{"n_layer": 22, "d_model": 160, "n_head": 5, "n_kv_head": 1, "head_dim": 32, "d_mlp": 448, "vocab_size": 8192, "activation": "swiglu", "norm": "rmsnorm", "norm_place": "pre", "norm_eps": 1e-06, "positions": "rope", "rope_base": 10000.0, "rope_fraction": 1.0, "qk_norm": true, "attn_scale": 0.177, "bias": "all", "tie_embeddings": false, "parallel_block": false, "init": "normal", "init_std_qkv": 0.0567, "init_std_o": 0.00855, "init_std_up": 0.0567, "init_std_down": 0.00511, "optimizer": "muon", "lr": 0.0113, "lr_mult_o": 3.0, "beta1": 0.9, "lr_head": 0.0272, "warmup_steps": 0, "schedule": "cos", "final_lr_fraction": 0.03, "batch_tokens": 16384, "seq_len": 512, "doc_mask": false, "train_tokens": 125500000, "steps": 7660, "dataset": "wikipedia_en"}
MLP neurons of a small language model. Each row is named by its layer, matrix (gate and up: input weights) and neuron, and shows model dimensions 48-111. Each number is 50 + 10 x the weight over its row's rms, rounded and kept within 0 to 99. A neuron's up and down rows have the sign that makes its largest values positive.
A block is one neuron, or neurons of one layer that tend to fire together. After each block is what it responds to, as a language model described it from the Wikipedia text at the highest values.

L12.gate6:47 49 53 52 46 57 47 61 69 69 51 60 36 59 50 34 54 33 51 55 51 44 49 45 55 31 52 52 54 59 56 44 37 38 58 51 34 46 32 52 48 45 33 44 38 53 53 52 57 53 43 54 56 58 65 45 49 66 46 55 47 63 51 46
L12.up6:54 38 49 47 50 51 52 51 44 48 45 50 53 47 56 34 42 43 40 62 57 41 56 39 47 75 35 43 52 62 61 52 38 44 51 43 17 51 55 54 42 07 41 54 57 66 58 53 65 61 52 58 60 60 57 47 60 66 64 57 71 50 48 50
L12.gate47:65 49 46 58 70 54 49 57 25 71 33 47 44 42 37 31 53 42 59 56 50 57 45 59 56 48 63 48 44 48 37 59 56 40 47 64 53 60 32 61 53 30 37 45 60 53 33 48 45 43 71 54 48 30 52 48 50 45 39 45 54 59 62 46
L12.up47:57 51 53 48 37 75 56 55 61 52 41 43 47 62 43 51 52 55 46 49 22 52 57 50 48 49 27 40 44 46 45 45 59 40 47 38 55 74 38 36 48 53 64 61 39 42 65 47 44 34 28 55 51 59 47 42 56 59 54 57 49 48 51 53
L12.gate55:66 48 44 41 32 56 59 58 50 45 49 57 47 70 51 44 40 45 61 42 46 38 30 62 39 37 42 47 53 48 58 59 47 52 62 47 59 61 56 49 40 45 55 54 47 47 61 42 52 26 36 50 52 58 47 33 46 38 69 51 49 60 48 64
L12.up55:61 41 46 43 33 54 29 19 68 54 51 47 47 55 40 47 40 56 53 50 46 44 44 50 36 57 56 61 56 50 52 51 50 35 28 45 75 60 52 47 50 56 61 54 52 57 54 59 33 43 47 61 75 48 45 47 50 48 54 48 48 62 35 44
L12.gate72:51 51 30 62 50 47 50 56 41 57 48 51 59 46 40 51 70 39 57 53 59 35 36 48 40 45 54 42 54 60 53 51 48 48 61 60 66 40 31 54 61 40 51 54 45 58 31 49 29 52 38 55 66 42 47 71 36 64 53 49 54 50 59 53
L12.up72:48 49 44 47 58 64 41 42 71 63 45 49 35 49 54 45 52 49 62 51 47 66 48 28 61 72 33 26 55 51 38 57 45 46 55 60 52 46 49 42 44 48 51 48 72 28 36 56 67 63 65 56 59 46 61 56 46 50 41 47 61 46 49 40
L12.gate96:59 48 42 36 58 37 60 48 51 36 51 48 41 62 43 37 40 37 47 46 42 49 88 55 46 55 66 46 72 53 63 68 50 50 59 25 45 65 40 61 43 45 38 59 53 46 63 54 44 56 57 61 54 56 60 64 56 46 47 51 54 55 52 42
L12.up96:57 52 43 63 72 64 32 45 41 31 49 56 50 61 55 23 64 43 52 59 45 41 44 48 48 34 53 65 40 37 49 51 52 35 54 59 47 47 53 56 52 31 58 53 32 63 36 49 64 46 60 43 41 37 41 54 47 59 45 42 43 54 50 41
L12.gate171:55 70 50 47 52 61 44 56 42 54 64 58 50 56 54 46 51 53 54 43 49 57 52 42 48 63 53 44 40 44 41 49 36 47 44 56 55 57 56 33 53 43 49 25 33 21 51 52 64 35 63 52 55 55 60 44 78 61 49 56 53 67 63 38
L12.up171:60 73 57 61 47 60 53 48 47 60 43 47 44 47 50 37 46 44 50 38 37 57 55 57 61 62 50 70 46 32 52 44 47 57 38 54 55 39 45 55 65 35 52 51 32 48 56 86 58 47 49 44 45 54 50 38 51 57 40 42 55 61 50 49
L12.gate264:46 33 46 35 54 47 56 53 53 35 53 47 52 44 36 46 31 33 71 45 44 51 38 63 49 55 53 55 42 38 63 60 53 47 53 49 47 58 34 53 71 70 70 47 56 53 51 46 50 42 52 30 57 48 51 42 40 46 66 40 33 56 44 71
L12.up264:57 68 43 53 72 49 52 58 26 61 59 54 57 51 63 61 57 41 46 51 45 53 58 61 44 47 54 45 37 38 39 52 51 51 67 60 40 68 49 44 50 57 62 26 31 46 45 52 76 42 48 53 53 68 50 43 64 55 46 51 67 56 64 54
L12.gate281:65 37 49 61 43 45 60 47 72 48 52 41 50 54 30 43 40 56 64 50 67 38 64 49 48 47 53 46 42 25 40 51 50 42 35 56 53 44 45 54 55 66 53 44 51 60 42 55 49 60 51 71 53 52 40 61 50 47 39 75 59 55 39 33
L12.up281:54 36 41 54 66 62 64 34 42 39 42 49 66 48 48 54 51 74 66 59 58 46 32 60 45 47 41 46 47 44 49 42 71 33 53 47 47 67 60 56 54 55 54 55 53 49 47 41 37 47 40 58 47 43 47 65 59 57 54 75 63 46 65 26
L12.gate311:58 44 50 36 41 57 51 57 39 44 65 57 50 43 43 54 61 48 48 67 32 49 33 71 50 59 30 40 40 47 39 44 67 44 57 47 48 48 45 39 56 48 51 29 47 61 48 41 36 36 49 44 55 52 46 64 70 50 44 60 60 50 54 42
L12.up311:57 53 56 65 38 55 68 47 34 61 42 44 41 43 51 68 68 51 62 39 53 50 35 61 63 54 30 68 51 31 51 48 59 55 41 60 64 50 54 63 43 47 55 48 51 58 56 32 22 56 55 50 57 43 54 51 52 61 38 42 44 48 42 46
L12.gate330:61 47 42 41 33 45 34 68 59 63 52 55 60 58 44 55 57 67 58 54 51 62 61 45 51 47 50 34 58 47 57 42 52 61 42 52 34 59 55 58 43 68 55 41 44 26 50 35 68 51 49 55 51 55 54 58 40 44 50 54 59 66 47 46
L12.up330:67 60 31 44 58 49 66 57 43 78 47 40 61 57 66 58 39 49 53 26 47 57 54 39 44 52 43 49 37 50 32 49 68 46 62 45 52 57 44 45 51 61 37 55 57 37 37 48 47 53 57 73 61 58 55 72 53 58 38 37 42 50 54 49
L12.gate337:63 63 46 63 41 57 51 54 58 55 68 42 36 57 26 44 58 34 34 40 52 54 50 64 29 56 51 42 53 65 46 38 70 39 37 59 48 42 59 35 48 37 48 41 39 57 40 42 25 45 40 62 68 52 54 54 26 46 41 47 56 62 47 40
L12.up337:29 42 48 58 43 49 62 51 53 71 49 50 57 47 54 65 67 64 50 66 46 35 51 62 51 41 68 46 22 54 59 50 62 38 51 64 37 63 72 31 42 65 53 44 56 55 38 55 43 66 50 62 51 59 54 56 41 48 51 56 59 56 47 40
L12.gate340:50 72 53 39 61 61 63 40 28 54 38 44 46 47 54 62 37 41 69 64 29 44 58 65 51 53 58 46 46 52 48 43 57 65 41 60 47 57 37 53 53 44 52 59 65 32 64 50 63 58 35 66 37 49 39 42 37 38 35 41 58 41 45 61
L12.up340:50 65 50 58 45 54 59 40 61 48 46 39 41 51 42 39 50 52 78 43 46 51 62 64 47 54 61 60 46 59 38 61 36 56 53 40 47 64 37 64 52 38 77 49 44 18 49 48 62 60 61 50 33 57 47 68 38 50 45 52 47 45 43 57
L12.gate351:47 38 48 45 62 51 52 44 56 35 44 60 59 53 39 42 45 43 45 32 26 43 39 62 56 50 53 50 53 59 47 55 59 57 55 77 67 41 35 46 44 54 52 60 49 30 45 48 65 43 31 48 56 62 40 58 62 51 35 49 47 54 61 47
L12.up351:52 50 58 56 63 53 37 43 33 39 48 22 51 36 57 51 47 43 48 48 48 47 53 53 50 59 49 56 47 39 30 34 43 54 40 63 66 73 48 51 65 46 30 55 49 42 46 44 53 42 30 39 66 62 40 41 52 43 48 42 44 52 48 30
L12.gate399:45 62 46 43 68 55 76 50 46 69 36 35 44 25 47 56 29 49 54 63 50 49 57 39 61 54 49 46 62 54 46 46 52 62 62 40 59 46 60 44 53 60 38 60 47 44 69 48 50 36 48 47 65 37 57 19 50 40 43 52 57 40 56 51
L12.up399:45 43 43 53 62 59 46 44 46 47 57 38 39 50 50 50 50 50 66 65 49 46 48 45 51 37 52 56 50 35 67 45 46 30 54 60 48 70 63 50 59 57 51 61 63 40 59 54 70 61 64 60 44 71 57 44 45 44 32 38 49 51 45 30
L12.gate414:63 72 55 44 48 51 59 55 50 45 51 43 58 58 39 65 33 58 64 63 26 55 34 55 60 75 53 66 57 42 51 51 57 84 34 48 55 67 45 44 68 36 62 67 46 41 51 52 57 48 48 61 45 59 64 46 67 56 33 42 41 44 36 61
L12.up414:48 60 50 59 36 71 50 55 45 57 59 47 55 66 40 49 51 53 32 45 49 35 32 56 37 54 38 69 56 40 74 41 44 49 43 62 71 52 45 51 37 44 55 48 51 43 55 49 59 53 68 56 62 46 39 53 51 56 45 48 47 57 35 44
L12.gate443:39 55 43 39 43 55 61 48 46 38 55 63 51 69 37 40 41 42 45 59 57 30 57 49 59 40 45 28 44 48 38 43 66 52 40 50 40 41 44 65 55 55 44 48 55 46 52 64 40 52 46 35 46 38 70 51 65 45 59 58 45 50 66 45
L12.up443:53 71 43 59 37 58 45 39 56 60 57 66 43 64 59 49 57 31 43 54 56 41 26 37 41 71 50 60 70 53 57 43 49 37 31 65 45 53 56 56 56 55 58 47 48 26 56 43 42 58 53 57 49 44 61 50 51 62 47 50 60 24 64 46
Description: Verb endings before complements

L13.gate6:35 51 56 46 55 52 59 56 30 40 66 47 40 55 44 48 42 58 56 46 36 54 46 56 47 50 52 43 56 41 50 45 58 57 42 53 48 43 48 56 60 47 43 69 50 54 52 46 74 36 53 54 63 56 61 40 57 59 41 57 56 55 60 47
L13.up6:37 44 41 60 68 42 59 56 48 73 40 56 50 53 48 38 43 67 56 54 34 57 60 44 61 53 61 63 58 52 56 43 38 55 46 43 47 35 51 54 56 36 43 48 61 49 56 43 58 33 67 41 43 55 46 47 42 47 53 52 52 42 37 52
L13.gate101:46 55 60 45 43 55 52 54 46 57 55 58 57 50 45 40 50 36 49 59 44 65 52 38 50 49 44 40 52 52 45 58 50 58 44 60 18 48 50 54 50 59 45 64 43 52 62 56 54 42 64 39 52 44 51 54 66 49 15 54 42 61 57 46
L13.up101:49 45 60 64 60 53 56 52 55 44 48 55 49 35 48 44 48 68 71 58 41 34 72 65 38 40 47 62 39 36 40 49 43 62 52 39 56 52 36 53 58 52 54 63 52 42 44 35 51 41 34 52 42 52 48 22 60 49 37 48 46 52 55 55
L13.gate341:60 43 52 44 35 50 61 65 43 32 52 48 52 38 49 45 44 59 53 48 39 46 43 48 59 55 45 43 53 43 47 35 65 71 35 54 59 51 44 46 49 21 54 47 36 39 50 52 56 53 53 42 43 39 56 39 47 57 42 55 52 51 54 57
L13.up341:45 52 39 64 38 53 58 49 27 48 60 62 53 57 38 51 49 49 35 47 23 45 60 48 32 43 55 55 24 40 43 40 60 35 50 46 54 45 35 48 54 49 56 69 56 52 38 49 45 42 53 51 47 34 60 50 35 65 42 54 44 35 67 48
L13.gate390:51 63 51 48 46 29 46 54 38 44 52 50 48 37 35 49 58 50 51 68 41 44 46 53 48 58 41 54 61 70 54 65 61 30 52 49 58 49 50 52 37 70 29 53 66 37 53 41 49 52 71 49 68 63 50 49 47 46 41 64 58 77 42 45
L13.up390:70 57 43 53 39 25 37 64 59 48 58 41 56 49 49 64 56 48 59 50 43 50 40 53 56 41 41 40 42 47 43 38 46 53 48 72 42 47 57 33 49 49 59 38 65 37 48 27 54 35 54 24 34 58 42 46 58 50 53 49 43 55 43 44
Description: Sentence-opening connectives

L16.gate346:53 60 60 34 52 36 57 59 62 53 51 50 73 66 65 43 36 55 40 48 64 58 51 41 47 40 55 75 44 54 58 56 36 60 38 52 56 46 42 58 52 54 43 43 46 37 49 61 61 40 49 40 55 63 36 38 57 36 41 53 50 62 69 51
L16.up346:45 63 54 34 53 48 51 48 50 53 37 40 60 43 51 56 41 42 43 53 59 66 44 64 59 51 40 54 58 53 51 39 49 72 51 47 64 47 30 54 49 45 39 43 51 40 35 41 71 53 58 38 62 61 30 57 56 49 39 59 54 58 47 40
Description: Main verbs after subjects

L13.gate8:48 59 55 44 37 48 47 54 62 57 42 76 49 52 51 39 49 57 59 44 31 39 44 43 56 51 50 53 69 47 44 33 45 35 56 41 18 45 41 58 68 54 37 54 50 40 53 36 47 61 72 42 48 65 55 48 47 60 47 47 38 61 58 49
L13.up8:45 55 33 46 45 39 38 30 54 66 39 47 55 53 71 54 68 57 62 68 61 63 56 51 55 29 38 59 46 41 42 60 46 65 43 56 40 65 58 32 42 43 55 49 55 49 47 31 47 45 57 63 44 52 52 73 57 66 48 52 57 52 51 47
L13.gate198:40 51 48 42 55 48 48 54 41 37 44 53 33 46 52 61 53 56 45 61 41 49 44 43 59 53 35 44 61 59 40 45 64 42 50 54 45 49 54 53 74 51 50 56 60 39 46 37 36 42 40 47 49 57 46 57 55 45 44 52 71 57 34 63
L13.up198:49 54 56 43 86 54 45 68 59 42 44 62 59 59 46 41 52 48 53 53 63 49 45 34 49 54 43 43 50 49 53 47 57 46 48 62 38 56 50 51 65 49 39 35 36 45 40 35 37 51 38 36 50 56 52 46 47 60 40 72 54 44 55 64
L13.gate351:56 62 31 50 27 65 45 55 45 56 59 61 56 56 45 49 42 43 49 62 39 57 44 53 54 47 35 35 34 34 66 61 52 52 38 52 56 48 36 43 63 44 44 47 44 44 51 44 49 52 36 35 71 55 58 54 45 57 52 44 37 56 62 63
L13.up351:58 50 59 53 58 64 66 61 36 47 49 45 56 42 56 51 47 31 47 38 48 40 48 56 48 47 69 36 70 33 43 44 43 46 57 56 42 50 39 57 43 49 57 57 54 36 38 50 63 45 27 36 38 66 58 41 55 43 43 46 43 47 56 30
L13.gate367:66 38 30 50 36 55 37 54 73 61 46 75 59 58 46 45 54 59 56 60 55 78 60 47 38 43 43 40 43 41 66 29 63 49 61 38 55 57 44 59 50 55 46 49 47 42 63 55 63 70 35 57 68 57 60 44 53 47 44 64 53 36 50 39
L13.up367:58 37 43 37 46 51 20 54 50 71 74 55 64 53 53 40 28 39 49 47 42 40 43 50 66 49 52 39 56 39 52 43 63 62 64 67 50 51 43 37 61 45 46 39 46 67 54 58 52 46 52 70 42 57 49 45 38 48 34 58 37 54 47 50
Description: Sentence-opening article "A"

L12.gate22:43 55 56 41 48 43 55 40 46 50 35 65 56 53 66 36 63 55 64 38 45 65 66 41 58 37 55 52 81 63 75 43 55 61 46 53 40 65 56 43 42 53 56 58 51 47 61 45 58 43 54 37 51 73 47 42 54 45 62 40 45 48 58 59
L12.up22:51 58 44 50 48 32 42 47 51 42 57 63 63 40 53 48 59 51 43 50 49 37 47 64 52 63 42 75 48 54 60 41 43 54 43 48 44 47 37 54 61 82 44 57 52 42 48 32 69 45 67 32 66 51 54 57 62 32 46 54 37 57 58 52
L12.gate38:76 59 60 44 52 49 75 56 48 40 46 61 54 48 31 57 49 62 48 57 47 46 49 55 57 41 34 34 53 45 45 47 47 39 42 60 56 48 45 38 51 53 63 58 38 47 58 43 47 41 49 57 46 53 53 43 63 56 58 71 36 42 43 51
L12.up38:69 50 37 49 49 29 55 66 53 53 48 53 52 48 57 48 47 57 43 69 43 40 60 64 43 43 45 47 59 42 47 57 47 37 51 62 68 59 40 44 51 73 51 45 52 55 60 35 55 46 52 42 60 56 60 36 47 61 52 57 44 54 44 36
L12.gate88:57 51 38 45 39 50 52 80 38 44 53 57 63 56 68 51 65 32 57 52 43 55 44 58 39 60 36 55 32 44 72 52 63 46 47 53 47 36 51 45 49 50 52 61 50 39 46 71 48 48 39 28 40 35 76 56 46 72 50 45 50 61 55 49
L12.up88:49 51 42 51 52 45 54 77 50 65 50 43 50 45 59 44 47 44 58 60 42 26 53 46 38 54 65 49 47 61 50 60 53 40 51 57 50 31 50 63 53 61 35 78 34 49 52 60 32 47 37 38 16 47 51 36 49 50 60 41 55 61 52 34
L12.gate102:47 61 31 48 58 46 41 52 59 39 46 55 57 51 52 52 47 43 73 60 61 43 48 40 52 53 46 51 36 25 63 51 55 70 51 56 47 52 46 37 42 51 38 62 65 53 33 49 49 39 39 57 56 47 65 44 39 70 39 56 41 51 38 51
L12.up102:51 38 35 50 63 54 48 49 47 51 44 49 74 51 58 52 62 56 65 52 42 53 45 47 47 23 55 48 44 25 54 52 59 55 46 52 49 31 39 49 50 41 38 49 41 66 36 48 53 55 49 66 60 52 72 52 53 63 42 43 35 48 50 70
L12.gate106:53 66 50 49 37 43 70 74 47 54 64 68 69 51 55 62 57 43 43 49 49 58 49 62 45 47 74 34 55 64 57 38 63 45 43 69 51 58 44 56 42 69 41 53 48 44 38 44 48 31 51 25 71 58 49 38 51 62 40 44 53 51 55 48
L12.up106:60 56 25 33 34 45 56 54 51 50 53 61 45 50 44 58 54 41 70 40 61 54 49 39 47 63 32 33 65 44 53 50 36 41 51 53 50 66 66 32 58 58 30 38 63 47 47 45 52 66 53 60 45 31 66 59 50 59 47 49 53 54 46 46
L12.gate110:52 67 51 37 38 50 62 55 46 49 60 55 61 55 54 39 47 51 63 49 51 48 59 60 47 61 66 50 42 50 58 52 45 37 48 74 45 54 48 58 66 59 42 40 60 50 48 51 54 51 61 54 60 51 41 49 42 48 60 71 41 57 42 48
L12.up110:57 51 39 46 50 51 38 37 37 58 35 50 53 43 52 50 45 37 50 55 50 58 58 52 36 39 39 24 34 61 51 57 35 43 62 40 54 48 55 56 51 54 41 63 47 51 63 26 48 31 68 41 60 48 54 57 32 50 53 32 45 53 52 38
L12.gate190:47 57 52 49 63 61 59 48 54 47 39 53 45 37 60 45 57 46 71 46 58 49 61 44 57 66 58 32 58 52 69 50 48 47 72 49 52 60 45 52 46 52 44 42 55 36 42 50 59 47 80 57 37 47 66 64 44 53 56 62 54 58 41 50
L12.up190:54 51 36 49 49 47 81 30 48 44 59 38 50 46 60 53 69 54 42 66 56 45 41 68 39 47 46 38 32 51 48 46 46 53 51 46 37 57 48 56 49 73 46 45 70 57 47 64 69 59 65 48 45 55 56 67 50 50 57 61 30 49 50 47
L12.gate194:54 52 36 52 29 37 75 67 31 49 32 63 30 52 53 49 56 45 54 59 46 49 47 48 43 58 50 54 62 50 67 46 47 35 48 60 65 54 30 63 49 47 39 67 59 67 49 41 43 54 52 37 55 46 29 41 41 66 40 52 37 54 68 39
L12.up194:45 54 44 56 39 37 54 61 37 57 38 57 31 52 55 32 56 57 61 57 50 38 48 40 47 47 41 62 69 67 54 39 43 39 54 69 51 51 42 39 24 52 33 44 59 48 62 40 48 54 63 57 56 48 52 57 31 49 45 53 52 58 56 38
L12.gate320:66 44 46 34 39 43 54 54 45 43 55 46 54 50 65 37 46 51 70 46 52 50 60 65 33 44 58 49 67 47 57 45 48 45 28 32 58 49 43 35 45 39 46 40 44 57 57 51 56 67 43 56 54 52 64 41 46 38 49 47 46 38 68 50
L12.up320:46 47 25 29 65 46 38 32 37 46 55 64 41 48 64 38 60 46 57 39 34 38 34 42 40 45 33 44 71 61 61 60 45 43 41 53 54 42 49 44 57 57 45 53 56 49 42 29 63 61 60 45 46 44 64 42 58 48 57 35 39 27 59 44
L12.gate353:42 39 51 41 42 53 57 62 36 52 43 51 54 51 66 83 53 68 57 53 53 60 49 50 55 48 57 41 35 45 68 43 34 35 40 60 35 48 52 49 51 55 55 40 48 62 47 73 55 52 56 37 56 58 52 58 60 39 60 59 52 47 35 30
L12.up353:58 44 65 41 42 56 56 48 39 57 44 62 43 46 49 61 52 60 69 55 40 45 41 51 62 27 50 36 41 56 52 58 44 33 45 59 44 56 51 38 54 47 58 30 53 65 48 53 62 51 53 47 74 58 33 28 66 61 61 48 53 56 52 36
L12.gate354:46 55 40 38 54 35 68 43 32 67 56 48 42 32 49 56 38 52 36 43 57 54 50 61 66 42 48 47 37 53 47 47 48 48 35 63 49 65 61 46 55 54 47 67 46 26 51 47 53 35 56 27 35 55 47 55 57 43 37 48 69 53 42 35
L12.up354:55 60 48 48 34 38 54 62 45 53 58 56 48 63 49 45 65 67 44 47 62 51 53 47 34 61 37 43 49 54 79 70 57 51 46 40 40 57 57 59 29 59 53 38 42 59 52 64 63 39 57 53 65 60 53 49 46 39 33 63 55 68 58 31
L12.gate356:68 50 46 61 55 50 67 52 42 43 51 49 46 55 50 46 71 56 57 58 45 51 62 75 56 50 68 38 50 42 56 55 63 55 47 37 60 47 46 36 55 57 50 58 50 45 38 47 47 59 71 49 76 59 41 42 50 48 60 64 51 48 51 46
L12.up356:58 58 42 62 60 51 73 52 43 35 53 69 50 59 53 44 76 57 42 57 28 39 49 46 47 60 71 32 39 59 67 57 38 54 61 49 42 45 39 40 56 64 48 59 51 54 43 58 67 61 49 54 53 41 39 65 51 50 67 59 40 44 62 50
L12.gate361:46 59 33 27 39 53 64 48 55 42 43 45 58 50 48 61 50 45 63 36 45 40 26 43 56 30 38 47 36 18 63 47 42 45 31 53 37 47 49 59 42 49 44 36 63 41 47 63 48 52 67 51 68 76 45 58 53 45 59 45 42 57 53 46
L12.up361:30 55 46 51 50 45 42 44 59 56 43 53 62 50 77 59 49 53 49 53 34 54 69 61 69 38 67 27 65 37 49 47 54 58 47 60 52 47 41 66 52 62 38 48 53 70 72 48 56 45 58 43 38 68 49 47 66 53 58 67 55 59 40 46
L12.gate413:45 42 62 35 56 39 38 44 52 38 53 48 36 59 53 44 62 59 36 50 39 60 32 49 47 43 58 56 53 50 45 47 38 48 56 58 47 69 58 57 59 59 53 44 48 36 55 47 40 63 56 44 46 44 56 45 53 55 61 57 66 63 49 38
L12.up413:64 52 42 55 66 38 59 54 53 56 58 52 59 43 44 34 58 57 58 52 24 66 61 59 56 66 59 30 56 45 48 44 39 42 54 54 48 49 57 49 69 40 54 54 41 61 44 44 40 48 73 47 57 51 38 36 38 55 59 55 46 61 42 59
L12.gate417:48 59 58 51 55 46 57 51 54 57 31 65 56 36 56 51 43 56 55 41 48 68 62 47 52 51 66 53 44 32 63 41 44 62 41 58 46 79 60 46 67 49 46 71 54 60 47 67 77 51 41 37 51 54 58 38 48 55 61 59 50 75 56 64
L12.up417:58 51 53 80 48 45 58 58 57 58 65 50 58 57 40 52 56 40 30 43 58 51 55 36 42 51 37 39 59 47 56 54 49 59 38 36 41 58 28 64 54 60 34 37 59 48 52 58 55 48 45 47 51 48 75 47 48 46 42 47 27 59 59 59
L12.gate424:54 62 46 49 51 46 51 47 41 47 41 45 53 44 56 38 57 61 51 49 40 55 50 36 64 63 47 30 39 41 56 48 47 53 52 40 56 64 49 67 65 40 34 71 54 55 25 50 47 37 43 45 37 47 56 63 42 34 50 48 27 60 63 65
L12.up424:50 69 49 43 53 57 54 44 32 76 35 39 57 33 54 44 58 54 59 65 66 50 49 53 59 53 44 44 38 45 46 56 40 53 69 45 44 41 34 54 57 62 44 48 33 49 46 63 41 59 72 57 49 55 45 49 56 43 52 43 42 42 69 50
Description: Clause and quote openers

L16.gate260:59 75 34 69 52 46 51 57 62 61 66 62 48 31 47 73 51 59 41 43 54 60 40 43 73 48 49 44 51 39 41 40 43 40 58 49 56 53 49 50 55 41 45 60 38 43 40 57 61 64 54 32 56 52 37 49 42 46 35 68 57 36 38 56
L16.up260:43 47 55 28 65 41 49 47 46 39 60 52 62 58 47 70 63 46 58 37 50 49 41 38 50 36 47 50 54 34 52 45 55 50 66 59 54 54 60 61 42 51 32 58 72 66 72 35 45 42 45 34 48 55 46 38 34 44 49 63 70 73 48 53
Description: Leading digit 1